Weights of a small transformer language model: 5 heads of 128, 72.2M parameters.
MLP neurons of a small language model. Each row is named by its layer, matrix (up: input weights) and neuron, and shows model dimensions 32-159. Each number is 128 + 24 x the weight over its row's rms, rounded and kept within 0 to 255. Numbers have three digits each.
After each neuron's rows, "fires after" lists the tokens most often just before its 100 highest values on Wikipedia text that the model never trained on.

L5.up1298:168099145150106127144126125104099138158137150109161121123104081102121160138164135135118161140137168081130109122117105161124136113108125157126083123131150112124127174147106134120162105138150103120127121139107093101137130130152118142152160143082140145117193132155144126105092111062145115124193133141116135175153138072083109163092146129147137135081113129102135134115132163138107139161152
fires after: "-", " un"

L5.up900:151088116126105129097091138160126122136119124112161153125108087154149128109106129113164141138135159142127107117136093108107088086114151166157140114172150149139138134144131062117140141110108132097154146136143102148111138148155162119118167091121095137095134102101084120062107139121118126131135120174147120108109097092170119075095158111143147154163157172181127134152104116144114138157134
fires after: " |", ";", " "

L5.up966:141087121155128162090169102142145107100157164107099126106068153133117106102168118117129153109130151140112126132148068129151114107180170160140179140168125100150120142117132124133121084164154117114083165147144168107078141105124143088156109131150107128139153124119133136095108122136122148160111117139134121133118123110099099131127149099137108126131129130122113115127149087159134134094141
fires after: " |", " Preceded", "1", "5"

L5.up223:110119117130151130139151116112109114164125146121082183139096151120122116155123135120128092134155125085150121118144115120134125138111126112103100138180118131133123115123116165091142145157106074124125164154147080135140106141106118137121127113133140095144097123119128119134181145103105119138147122140118123187148134143134133160112118177120079087094116155100115135159120154107123112151085
fires after: " the", " a", " B", " The"

L5.up2109:121125129109147110100103126125142138157143142148102107108168117124103147043084150126164135153122114190157113133140101134135135156166131131063137136161148145165111146142133151142154175158132118151083113157103127075145133097113127110162144136118088112157200207121131154154151130141140134135137095158110125131120130107135094106157107153162142150137105153135111102092139161154132117114131
fires after: " the", "ais"

L5.up2403:116102140104151103170152131122141118132142116135104136142155130129159171177132087163200135128092139128106091143152152109148118170096118154139068166132130164146139149094108100139131124160111135130098122141115152126164150127147134116138173145148124130150114148130101116097150149185096123111145123179112145151105109170112137148125152122135122128121117132074146105139145102092166102133118
fires after: "-", " \"", ".", " ("

L5.up925:127173113119180103171126142140138137119166111117166122154123143124126161166133111143128081164151140105135142119116136154113144135138116148141121154106195183140125100122158138157114135176160082062090142157141108113112152136109152107137129125119110123136119122110102132129123130115189121124106142125109163121152168147115135105146120145152126121107106107087152146102121142123106109131151
fires after: " a", " the", " re", " The", " an"

L5.up1283:161119131102145137134104109143146132120111103156144126124139143150131111112078090104125138090128185140146113109110097148128116123194106096096138139146151139133160094123132103155117123156150153115085163174067190141149096102141118117098118133137104142172153114117118138120054092082085118105122138149135107118129132129155128118105123124099127133140147094169140126152102151083157184140122
fires after: " |", " Candidate", " positions", ".", "\n"

L5.up1671:120125164129114079091139098171107118134126076143106121109135153166141138121114145104132161145128102153122111114157113190138150139107150100112124088109120122122131135097155091125109140122132122089100120104135128137111107118123150130093101125084112109123172138152115132120123120151167176126145079171123146138132129137100151082128113108155117160167114128152147105130138086104164147145149
fires after: " |", " the", ")"

L5.up343:154147139136103125155099190153117088137097179094119139098149146086116160087134150152171119126127136189139101110109115173105102150150149164110171133164154113174175131094120139131143131134159114099169131118118116168112178099125111113132089112130095111129127145091139138094107127163132083167109129152077140171100133131111163089114107146137153165129098168134131137105092135125153081175105
fires after: ",", " and", ";", "."

L5.up467:127146116126153147144109098127142124110096106157140158090110143098146143123146110119137167152107161100181131126108134076157137111175162128141153148129135134063104133134187132119176140101125183123144127131094149118131142142137146145122104076111129172133110153101123121151154124138100124125144088104136116167108106065125138093163151109107114150070118142102158112148120160146123125158120
fires after: ",", " |", "–", ";"

L5.up350:126128159088098116131123141141161135160146126155147123148123127118146120121156124112088135073114146132136091074098140108098123123155124146156120098192103140147088113101127120123148123130166126113174129151122094106096139098116119126150173147105091137156121127159156101143125146125122129124126135096137112118137104160102168122100156098118122187128098141119138066122120122128197139101079
fires after: "|", " Total", "-"

L5.up1293:153135123102130123134125112068126086105150101102132177148181165170131109141131155112136104089179105100094122136114134101132182112145168122079129148123137104164097111146118104160136157105137105117124157143148170135161117097189094160124126148161131143114146121149133122117097121095157121161140090161144123135134138138144121181147139156126144108128133133112193157128125061137126130093077
fires after: " Al", " al", "Al", "G", " D", "-"

L5.up1454:108113124141089138123116126112144143159122153133135145154142133127125144082112126169166151115136106124132122161090141163152110135145121186156119137119131142194124105128121154147123142170131166120140128119072106123129163133069138095144138153122073124124118174189158140117147125115111080136171148148108211152168145152161137126126092117112172172171129118131132124093127143159175128126122
fires after: "\n"

L5.up2214:125100106160094110154084097121112145109172149111099127142168111116097141153142098132112116146118122169134121153130119113159115114125141135153150141153131090107121119141132148148146179116146059120126146114158122115159150129108170124124114099137136149142138134121148107076168126144141176125165070083103103198082134126130152141155154145141129129152112111078122145114137130154140111156132
fires after: "–", "-", " Succeeded", " Preceded", " to", " state"

L5.up520:111104123123167140130086092088121153112140090115100113119131138153105137138137096133107130105099113121116095156090155133150074140130112110130116130140124124142128126160149148132085127150150174134123118166144133118125078082161135169113088096138131100113147152120153105101165127090111174119179111126139142096117128136095094133154136085093073133122145110095115126151166134128131136144093
fires after: "–", ",", "-", ":"

L5.up231:166122105112115151130118178127106175110170118140086104143103135110173176130132097107111165111115117133112150107142134137143105144124112137113112110124149120145099145152125158086155160123120135102136161119105121165166121153113135133156168117129109131146164115165094148123132120121105110122162144149117111141119110144096120138163161148137124122119111131151169131128111166130165091126090
fires after: ",", " Oil", "8"

L5.up896:158147101130152154131098157156107131109158148110096134132087162103135112111125139114163135141172141147146096122105140110113149135106077158086117101143136090134099151118054129125124147109116166120077120149123115165141161110116113091097123159154100088101138146105105123126131146135159139151151143089115137140147126141136109137101127135127108107131125156130170173116102120055133119107157
fires after: ",", " and", "Q", "M"

L5.up2165:128147148151140120075135133102122128162092177110119134127134146124166126116147150146135115160073136119146133142132111141148126140175139142113141115125124100165085129125177095111141131135093083171099111147134170130155152117114113134111124137149125139147143131135139105141090130106094137087118129120115062145169117144127210128093073119131139115108103132187132147122114106132163123135110
fires after: "B", " B", " P", " b", "emb", " Qu"

L5.up1788:141117151148125158202118120100138105088116153122117166124144132117150096107140149136145152121114078127106149132158122112105150138155125184127113106114123113104107126092152178121156124079131154132102126121136177124145174114162125127119104118135122138105092155138107135088120129139114123187124130145124139153138074111161143068151157131123061164147125105135161093107133178127106167136087
fires after: ".", ":", ","

L5.up333:151085107100087147107116090095152115150196187145106112130126137098130132130106120156154120098138131114114122163125121200130175131126124142130097138109138129140151140113105107135086097165111096120134119108106158124152157121086137116098124143121151084136132098161135110129076130147112124148182120127120120110134149120117126145105148149121146121147152097098134140157165100115137152121147
fires after: " Al", " H", " J", " Y", " Ar", "Al"

L5.up2188:093101112177108132149137115130129163107154122099145124161137145114117120121141121123091174141104075137139115115127123104111157121141152129056172123124113118119156113139138128131103104160103120121140132123110161140139195132148116108105153146133112067088146110112128105121146136125129116103118125122128125075094120100125075101150128128110105136178142162125163142122120143108103142155110
fires after: ",", ".", "it", " Th", " and"

L5.up259:113066118102147106106124148138152116124118100146097133153133061132101179143095169127073126158109146088160147113136153128138158161118125155118142141134149131153151147146087110122082133138141133149132186129104096104180111141116112104145117128114159139127123140106150121093133147113098134139142116119122150101108104171136120126142141164074132145129126152161112115108114125140153122142144
fires after: " the", " in", " a", " (", "m", " w"

L5.up1030:170130153161116148109115169068143061129148103134113163126115151126141110112136146147079167127101112135108146093146162121131153129177116128154070123152106137150114146126128112136167163121159117078125152114134159106101099154142104174105185152131132099121122159133127165125145100126112096146086120162127118160120134124115140090125105149135091102080132105172177079121148101132155119115101
fires after: ",", ":"

L5.up328:157168122093093142149130127142132138088126137098139110117111127136178130098105181145139121133163132112104155093172134137082133104121124108124130153200142168186097123123087141099125113129070101149138091112132127105165093127106135117143133100130141148126192110105160118117129123125104113138108119113113168119154140154141155171163124148170160108078150140141132165111079127090094126127150
fires after: ",", " that", " The", ".", " the"

L5.up708:097153092097153086096123074108133094115154175120115133130165138106130146092141137143157111141110118098107135116165094132103143114131151109138075113100128117119126119136112175107134141131149084113124064142136098143119145092117158124096095110092137137124131150109138104149147117110131143135170110121098104152071134137149147125119114144129123112124075146152128088203129130173110158116134
fires after: " the", " each", " one"

L5.up989:126082104080097123121103126122132133088153113171115142147149167151105120129101132129113110145194108168102105145140104096134153148154156102156123153102103165058138161127124105098118118155083131141097097125163160163141115155113141086132153149189097097116123128130083172147128160130078111152136130097134141114159114116153137082182165138109111144104144162127108116161131136142136134151136
fires after: " |", " 978", "0", ";", " 0"

L5.up1421:118121107118141167160101115109118147113134149148166126153142153089096147132137113110169116107142109132117144090156090134112116106141128121137131141136144120149114104138116155143151150149122104116093129133182106141145137109156114086128118159135098114135097150119167127128121123119151125123133110154159092117187104129156125148137135112131066098093117134147127161143121127193118123134136
fires after: " the", " in", "-", " on", " M", " In"

L5.up865:130095163152126102181156126122156146081102101152095122124137143102191164142119113148124144122121132104125133097128149123149118097154109158138140154103119148154113098097133148148144121135110128124117138094105144119112111083135175126114101162111111129149145105111120114107144148149118181143149149109130110112106125121135105150129120151105103118131132106102170100201129170085121160141150
fires after: " %", " |", "s", " Votes"

L5.up1652:070116130097162103160090104116152121152146105133125087079110135122138070118143165109134119124134107128175120145126170155095142117145121202135123127133133144104171097157122104148136136138159133148162122145146102101115106130153127147132163104073129136093102158133158137119136146120106094132107152196104084152131098119136107146119152108157103171156152090150115140071103120118102126135114
fires after: " |", ",", " ", " ("

L5.up33:132125145135139167139168127136154128127140103187130140157142106140155125147107183118197139158112125110121148118128157176142183134121133119097138142147145157120109071159104130124122096098166107148152124116117148138126114066130126087111109096093115124137127097106146134113115167179120134102164126152125143107134166136128134131116171169119147107081117102124152126145129119115130106140155
fires after: " the", " and", " in", " at", " for"

L5.up247:113091099124144116131132100135083120095130146142133073081110119119120133148121120143103102125110132099142118073104119139100081129132131103132131150168140137147144134098115133139136109117084130081133122127118123120094154151122127159107097171118113104129143106086188142123098137110132167116146138103098122157112145127119160101128138159130154122127110148117116137155103120065127155113136
fires after: ".", " the", " a", " 3", " first"

L5.up2174:150128104152156136137139103124115130165146117140167140086160114103091154108108101095183140157123115148137140127114138084107119157109097136168076175134084141153145172100160106119147125092157097124113136130151134143163151110114163142111161123122136132166118105156134116138122141133180138104121078142134115142153114133109097144130110155125134154138110118111114114127148120165104110174089
fires after: "-", " un", " −", " (", " Un", " sub"

L5.up1216:147155122114134107144120103128097118118123136157142130096143122156074156119121148131119144114164103104140145159119140128114154090096122140138108109133145125152081105094151149096137140152114160105159164125143132127129173185100087126131140149114131139135132153116100098083108144160136161110131142158135087180107129157141148102105119130118135157138115146079099115103123145114082133112086
fires after: " |", " ", ".", " 0"

L5.up1526:110156107113124147139133151112135123105111167129139121186128134094130106121113128094168170134134135114152146115133159117133194123192092090137108128189091111096150120171120097164171136085125130078128140158083120124156137125127169134144122123126121109156125149122137153083147150122112096105166087155104147130120140107130165106172163145108085100150120106135152135141139165136132136123108
fires after: " an", " to", " for", " a", " under", " The"

L5.up2001:112116166143090121127128134217130117151121116119140119139153131113136144110092125126143129117125145121164149093136153112164190113096161140188086131167148192158140122124102141131123157149098080130134127138126115145130150134153117135153099102127096123119132136105101154172103170098138128128112111150114125165144134103115115169111137148159120147135088134108127143128107115133159105092101
fires after: " the", " The", "|", "The", " average"

L5.up1839:134151122149095139091091178137117105099111140113101102080134133105156143120170142128124134108119109146138125152149085130106138112157132131095121133170125140156147123120074104153171131116149137136109121143127088144159116108113129122172162115162101123132137180127128127113131103134144141153161123157125116118145204142125128184153147149147125153161107092136141130122108148098142119147098
fires after: " the", ",", " that", "\n", " same"

L5.up2292:131126090121107125166107180180143127131122124099118125093129134155159141137129099082149140169148157178100153110140112129149129179116146128125160134161154158131139139140156102107136120157134106149095141129145131134208122140138120174171109158141155098137143140066147161122147153100090096117139133152149173124165160096128149124159089137103143106138126109121187153103150107148131142115132
fires after: " |", " the", ";", ","

L5.up1440:148134127104104146125124175111100132098123102107085125141146141105147118089124124131075135121107134122173138152127122160113118129101119125113130144121193091144109147130118127142145125125160084102133085128125157106137125157141112116110148148131105117146108102121116075080158090110115148117112178102138151132136148115128125124145148137129169133101133159138116125108158119141139122075098
fires after: " the", " of", " that"

L5.up149:081136133143078160151137145152109118157078128125114125136137128116100143159142193129118075133129115131164118116117123117153129100152114141156119089094150153146128140111166170107115162157129146108132126132129105137101173127119131137138138168113087091150108134168147110110125162127128098142121132167152132114163107105135111095100065134128177150142132146122067102133126167164138109134071
fires after: " in", " of", " at", " from", "00", " on"

L5.up2243:155123097150164123122113106116129142125135148134120109129132073117113107127155155103189128128100111111157135101153120141111110088156099147136112150092126131109113165126115123090116129155128137152102133132135151131136118166127130137128151174142149146105133146076138180100085164105117121082109089225121158125128104146145095110111148090084106125131128115138147102185146130108136146141146
fires after: " |", ".", " U", " /", "born"

L5.up1218:137117097140116131101126119135070121117119146155134139125074152108153144100169093150117121162139120143142114158165112113133150092104161134096131128073156108105134121098155133135152113104157115129110106116108145106130150119132198128135122157107142138137113158110123132105099125141118114132108146146146096169083119128110128116131162069090110146169150108171151172129128092084099136171094
fires after: " |", "st", " Main"

L5.up102:160112155107110120060126104154140145107138140163110122083119132129143137120151133149126096114114152127134120102168121155154112147152131134164153113146102113113110161162117140121121129141121113128139149118144136113132169156130132145092109129097127159179157139162091124081125098109153135147109090110102138146123075186138151134177165114109127115120070109138149083140123104120130146123130
fires after: " |"

L5.up1486:163130111066123133125142104098142129112093097122125121095095159101117095155093120159108139093157136122178139131126123135114111154157173114122127100132118121102111106115109121110138125112074116115131130118145172155130132165106114167141106101146131158152115140131143111121137119121127103142137103151117121142135129170156128131187116137117111129166185064098157107149119087141104146120128
fires after: " |", ",", " "

L5.up815:120125125108085128147145161154115137131081137116120112141104122106086128115113139105151155104102156152052138097105156129114170157183059136165109088109129132122091134074109135108177123134153119123099147134113117135136095171098163119097110090126131118144113127139161138143125085103093147116127135141125127132110138169149109102154148137078103125080137110174105127141105152152132142168140
fires after: " 0", " Team", " living", "%", " |", " place"

L5.up1727:130156155124105123109130121124087127117112123122147126138136120112122207115120111136077120128104138144151087141130103129149139129114112125065121134092136176159145126126159124152145095136094103158136098143145144151177140156145131103115089168110091140139157139097132096121098099162106160131134128121147092121156129133160140145076133129116141157172155086135168106177104156103152168090130
fires after: " |"

L5.up2142:119109136104160140094111085145088146171133131155132139124105109139123144118117087128088142104136104154127124097121116154134107120134136116118126127109112103131152152102157117087125100150179073169103133078146108106123116104166185133099099132137097098117143150149107116137159127134130150083166159102144085128114129144080130174082146134111117115138122143091130085143094153113139109138152
fires after: ",", " t", " |", " T", " 1"

L5.up2342:103116086165115150140135151126116151160126148116136073101113130112132133129118116092127145134129127126118154161135158135143128129098135192110129170119194159142111106170143112137099099066133128125100132153112111141136134108134116143095189136139103130136102116110131149145146111151124130108088153168152102063125106128133148124190115167088150150152138126136157079126098131180190119120157
fires after: " the", "'s", " m", " The"

L5.up582:133090133105138105136133125137088142159102122117160086127144122150149151099108105118144151162131127112128138139147131126158137128102096107185115158143128148161186126138109097084146138148094080098089111126149104110168087116146142108133157151132091106116144124198136107092117093124123114154118109171169140130093159107123130135133098144126097145148095104110121116134160126114143153098123
fires after: " the", " (", " The"

L5.up1744:090119107100158107109087152142161126147150152081111114097089115115138160124173108115153117137137104164122130157135118111177145121151163067127168162134128088109102159155138100098122111127174101138097165111141130108170169119104123161167146158146119093153120171150108087143132114119130125095140112156157112151168160147108126095140143141122133106090148139149119102103098095104166111148112
fires after: " 0", " |", " 3", " 2", " 8", " 5"

L5.up1442:110133111131133133148084164131095102099152172083138086167148116179138123131155098103169114090164118155110158155135140126183119145135104145145127145160140127128141116140142127131089157131141112178107111124112119110147106079130116137135115118115116170105141144079115109172153151151100124099110133141125124105112061098126177117156134138135132153076089142097166086087155120113111149133166
fires after: "-", "\n", " \"", "/", "==", " ("

L5.up1879:148145119125104156105134151102135152057128141109147139127117097140121109115104143138152168155156150148136126112131106143093176165129116093170139110123134181123138126146135118091140114107098139158161158161079131134089166132170165129100146138091111164098168135110110131174137147122116140051116142187127157111111176113151095077148139131086097140169128134158178154165119105147148139108153
fires after: " |", ";", "–"

L5.up729:124142117144140097102149137102126138128119080163157154132165130149167153120163145085134139125175118097128120142141118121070140145135117136139113131135116163149104120148126162112126136123140119127082125126172128149117093105146078130129121171131122117148111167147136118129173116137126162117149133126111131110117139120078150107152135136143125122114102104133147151136132127121129109145099
fires after: " the", " al", "-", " this", " his"

L5.up71:134130105146116150119125086159104181106143149104083131154130133135147148111065172135137141111099098131084104138108130105123141100139132139121124205106128136138099131154167135146137103122155124140090122109096133132153181106154137146173091129105138111145153117165157134101146126116116120113140108132137133108113154071105132131140103103145130098175149146134100130153141107154128141141156
fires after: " H", " h", "H", " B", " c", " l"

L5.up1318:151152147114097127098126161192167149066177134082153078119116144114182127149157143147167047133121140110138165171127100135099111154097126132120096067108107131116153155136121211138146117097113161163142129133139115160129156112124142122071106117130148044131096162142116114146163146118140126174139147116147112124150162146155139145115150151163130105142139127122129128141093138119153148109146
fires after: " A", " a", " an", " one"

L5.up1742:124094074130122140139135114144157096173151138132117098116136118129087128099157126179149128078154128132117111082135126118138136133110115124126131112123122128141144116144125121152158123101130139123158147166128109113115103077119099187106175113141089158104142201082129132096118132163111144084164109113106097129097108130147095142119142151082123162153084102144127086136138115164151167107160
fires after: " |", ".", " +", ":", "51"

L5.up67:134138159089114106154098101120145114125061159127131111076133083097163124148148123108121159161125140117079147125106129135134128118118123155127148153162194130048112122121137102157092111142133157141116144187107109103140153087119142159113094136163114116112164149129144142105149139135124102137180067121136118154117128140097193120149147121155102149160103077063142139103112132102101088128124
fires after: " |", ")", " 100", " 0", " 6", " ("

L5.up958:158202097120133078117081160180161155153105107114114141129154127121203141139151107063116135137110117122141105128167118160080156136159158151154116135141139150101092122124151122101147104205144155137108094114141103153165147127116106111124122095146102090132141130133139138100104158141185124079158102072158130123153061073112124106106131135131137133130124150104142104118130158106140125132121
fires after: " |", ",", " 15", "–"

L5.up1301:118137121191161161104112122135118099130148112158171120104109121112106144092105162151123079130154083094159132148134146114142118126149122113125115142152142135073084148144158146135114115137136123137081145121108165138127110136142128111158126118171113158140103132099161091101145115138136122140150089141121132136215153123132126121138159141164120148119153155120156085107137103129124169131148
fires after: " ", " |", " 1"

L5.up2011:150123149133100120151142123130128123082117110103145164118169133072111117126124096086107149111109134121102114135106136113124159150173102147096138135161090117141127125146127164167110110151111146150145129156157109175078135128136137122154084104163110102122100158117153128136153144128128127133134095169086159132116135180153131068182128135150089159147172118134109103120161157118145102115123
fires after: " and", " b", ",", " F"

L5.up978:134126134118117098152148150122126118140117091150150148166132123120109111102118157137152098150159120157131131159123175124101119108100134146107133085114160141146086101163165124128162128103130102094115117160102149115143132152124181159139140151130091114130107132119152112146095095162104130136108148173152158155109088134121120131157165130174106107120077096106142154161075145137126091111097
fires after: " the", " f", "'s", " The", "The", " Full"

L5.up128:158143117161111153116146142129095156132113156088122110120112136146138157102112157083129116152144125096151130079087136151177093151117134135144123128157092118137167140138105139121114110142081107104146111134127145133129116152123127098109137179126090108144145160167142095105114103145121103123145132142093145127177125115148166152142107113188167129122137153102109106083130136133147140147116
fires after: "\n", " =", " a"

L5.up347:087100144168110130113145087091177117101154177108106133139133080123114110125146145120151120088127154138127105169126127131136130158132120130137117083105121128150104113097122160135139128156113098099107102121162133185127097102119169083076130079082111096144127168122155100142129164151117074117115140133154103157105145136115149081133101138142135073125115122106146099145184156122127112092097
fires after: " f", " F", "f", " p", "p", "P"

L5.up443:112124161109122091149106122119119146117081108114120122132116116108155119161123145091146149137130147129142081094107103103131108130141132137107132140168097136141100147073130124119120172174107087129124145155117137159162144116127156103109132068124133106151140178103108128152121124102138135131139154135143105167119150152104086101138154124113105145176124085098110087154134161135105099158138
fires after: " |", "er", ",", "r", " P"

L5.up1049:151136167139135135098117132091171105158124101089155111138175127140124143108174146133139122112133137121149117105143098135110143135167102111126160148129122104113131188125152118142115130138157111107137170148112142129146109108153100130134153101135139110114138132109162090088125124110121114145122121097125134163103079096140146087133153180151130126120102125093120130173154130155228107100125
fires after: " a", " an", " the", " in", " un"

L5.up1451:116115122112131130147073109173147155121136130095166124112132128099119104132138107162122132098134108154116140116132116112158117114139067163088102139153119107166156114107155139135150129125122081124136146129128116123125119164157167130107133185137126149121068114128164133107151143105112114135139161137089121085134099128140118113114120117148122147126105125152108126155132077125132132148140
fires after: " |", " %", " Year", " Votes", " Date"

L5.up2518:151086108095072126151117113153126169111116167149145060119116138121150152167120094092157109100123134168105094114120138110143130099165120132131148107136164113136094097152148155111145081105132118133143176174146177115099094114109135136158127168096093133137113136145159172148078116162117139118095129149096116092119131139161108147157112127105173142173093123148135090162120142130121184076137
fires after: " |", " %", " Title", ")"

L5.up645:116111064145114144175142143129135150142147082146126086114099131147170174105122102152126141098123122105134104118111135132157102129126117181086059157171118156144120175175139167160113125146131109139116139136140100117106130133105149116129099123133111138118113086133110106127090163151095114097108085151057127138124148105149125120143121168102138108159141133107143151179127138127106114128146
fires after: " H", " h", "H", "h"

L5.up676:138127094123120122100124063136151145116142123121174120114113088177129111142122106139164122141116110164103154090106116091115098164146139158131124140105097146141145162119171139067144134166118134112115142144083152094136144118140116108127084111101074091143128163144150115194086146101143124081114151138155146123148117126178136103132118157104130133109117201094138144123111128151118112114115
fires after: " P", " C", " c", "C", " p", " St"

L5.up2515:123115124147159114135107165142135144148120146115122153149161110129160126125204112120115208110108157138130179174152124095125116151152121140130120161088109106103126126110128117144109130118138123148113120181131153148144137096107086119138112155128123120120094141148106130121158159160081118139130100151157149123125136132104155146154088144160177103132117109112116112133120107137177140091117
fires after: " V", "-", " f", " v", " his", "'s"

L5.up326:136116134108109132155142132103159147146132083137140109162141143134094103142101126120065121109155127130103060124168139112133114152130149125135131108146120129123131139116135076167111129156143153126140144120178136089125145157090142153160090071107127137093113140143113141136137144106114110155094116138158101113192126126102119080132124149154134106133123129128079118119139143106124105162110
fires after: " was", " the", " is"

L5.up2421:121105098183110134072129146142150118113146158111106155102110145159128157097134134169080157105104121117112146088115172139154164147147128130118138106183124108130148116132105101132095135115137134135154164121111156075114154124143110104138134196124107142114104104149136161127155115084111114116101095094125127091111150111138141091148137131127085114132117121130150113164153089155133090151129
fires after: "==", " Total", " All", "est", " best", " all"

L5.up2268:088121137163083139134117095116124103104116110112120112124105157123108138071112131122183156107089127142119133069142120158131145164187116144108133175100125101109099126106153083128180124100119135032175142141081116124098074109136133137132100118157127115109141095135114137131082117148103123142129109170093116119134089114124215130134180148121075111137152147159164120143111157128168148108133
fires after: "."

L5.up1453:147151124129198177139144130099129162134154167135183142106156114145147147118123144130116123131128110093087127113137125136110128094128088129109125160137098126121119120106214105153164101119181132128139112129126152175165130123167129159147108121150145131150180132117118092123146148137124122105084073151138107120130131084120165135092117128126118133114151104106154105150120136137176169169118
fires after: " (", " to", " on", " than"

L5.up564:143156146122147126152145136123158142109112156151152122088144132154171121122075084124145121131106187113131128149139178096153137160103137116118189119171111082090133113123128098069088120130156113115105157141155104131116123123129181114154088082117096101127096124150113063122132156129143110147131162138162095083124141152109093121136133121083162126134116092103104122124132153121144130139097
fires after: " was", " is", " are", " not", " be", " no"

L5.up1422:114096100140046140117120107144129130126128151126127126093111140129091133064136123162155168142111065146130134166153102120134135092117138158109116097097119108087094129149099088122117099132137126129119139170128119160111137145150156084088136128129123127133114143150135145152134170147136112109127140106147085136149120141150129141119156151090146077156153138138141128125115095160109132126102
fires after: " one", " of", " or", " most", "One"

L5.up581:118129104116101114147150192104160147124119116116133166133146085094123121148106112120116175133124111134122149147128120131133142119173126166124116120132136149110104089098155140129157140129134122128132105174144107133125116102077182108100136117166097148158102148136144133139137116137097111125140146119111101134180144115092140117112169146168112123105108166088117136110104129064152112129143
fires after: " F", " f", " Sup", "f", "F"

L5.up1719:125167169147130157123143146168121146116102158110178066092148112106135121166124121126114124167129158153102131138148186124128126126136128172173149152121096108144132121169197134106105169113138118127137134083142179114141147095150101135142162148113119090173208123131139121167156116132156127141142159142143116173164099141105132161141138146164121126136119122153088121152135153107163121160138
fires after: " P", "|", "P", " a", "p", " the"

L5.up395:099132105112134084142108118151142144079112106154145143091134092173142115105154106139135113105135154152103133117136110138127138151146126129102119128126138145104126168148137136069093174154081125135106121122118160154139151143159096172146111152098104104152134107133145126121156143134120115118117106114123140172126086083159141168131122137142134165094115111116155145187066091140169140122125
fires after: " c", " E", " C", "E", " W"

L5.up1330:116145127119145120104141126150077137155106136089128151143111108127160129141127119106156088142129138161128063112199142116117096131091112150115139172182106116108115117124127112106115158120148122106126130139144132136142133103128123131159151139115128117078123144102109157109093121132143123157120122140159151123157111116122077144127153103121112117079124085152165143111150189120176114156105
fires after: " |"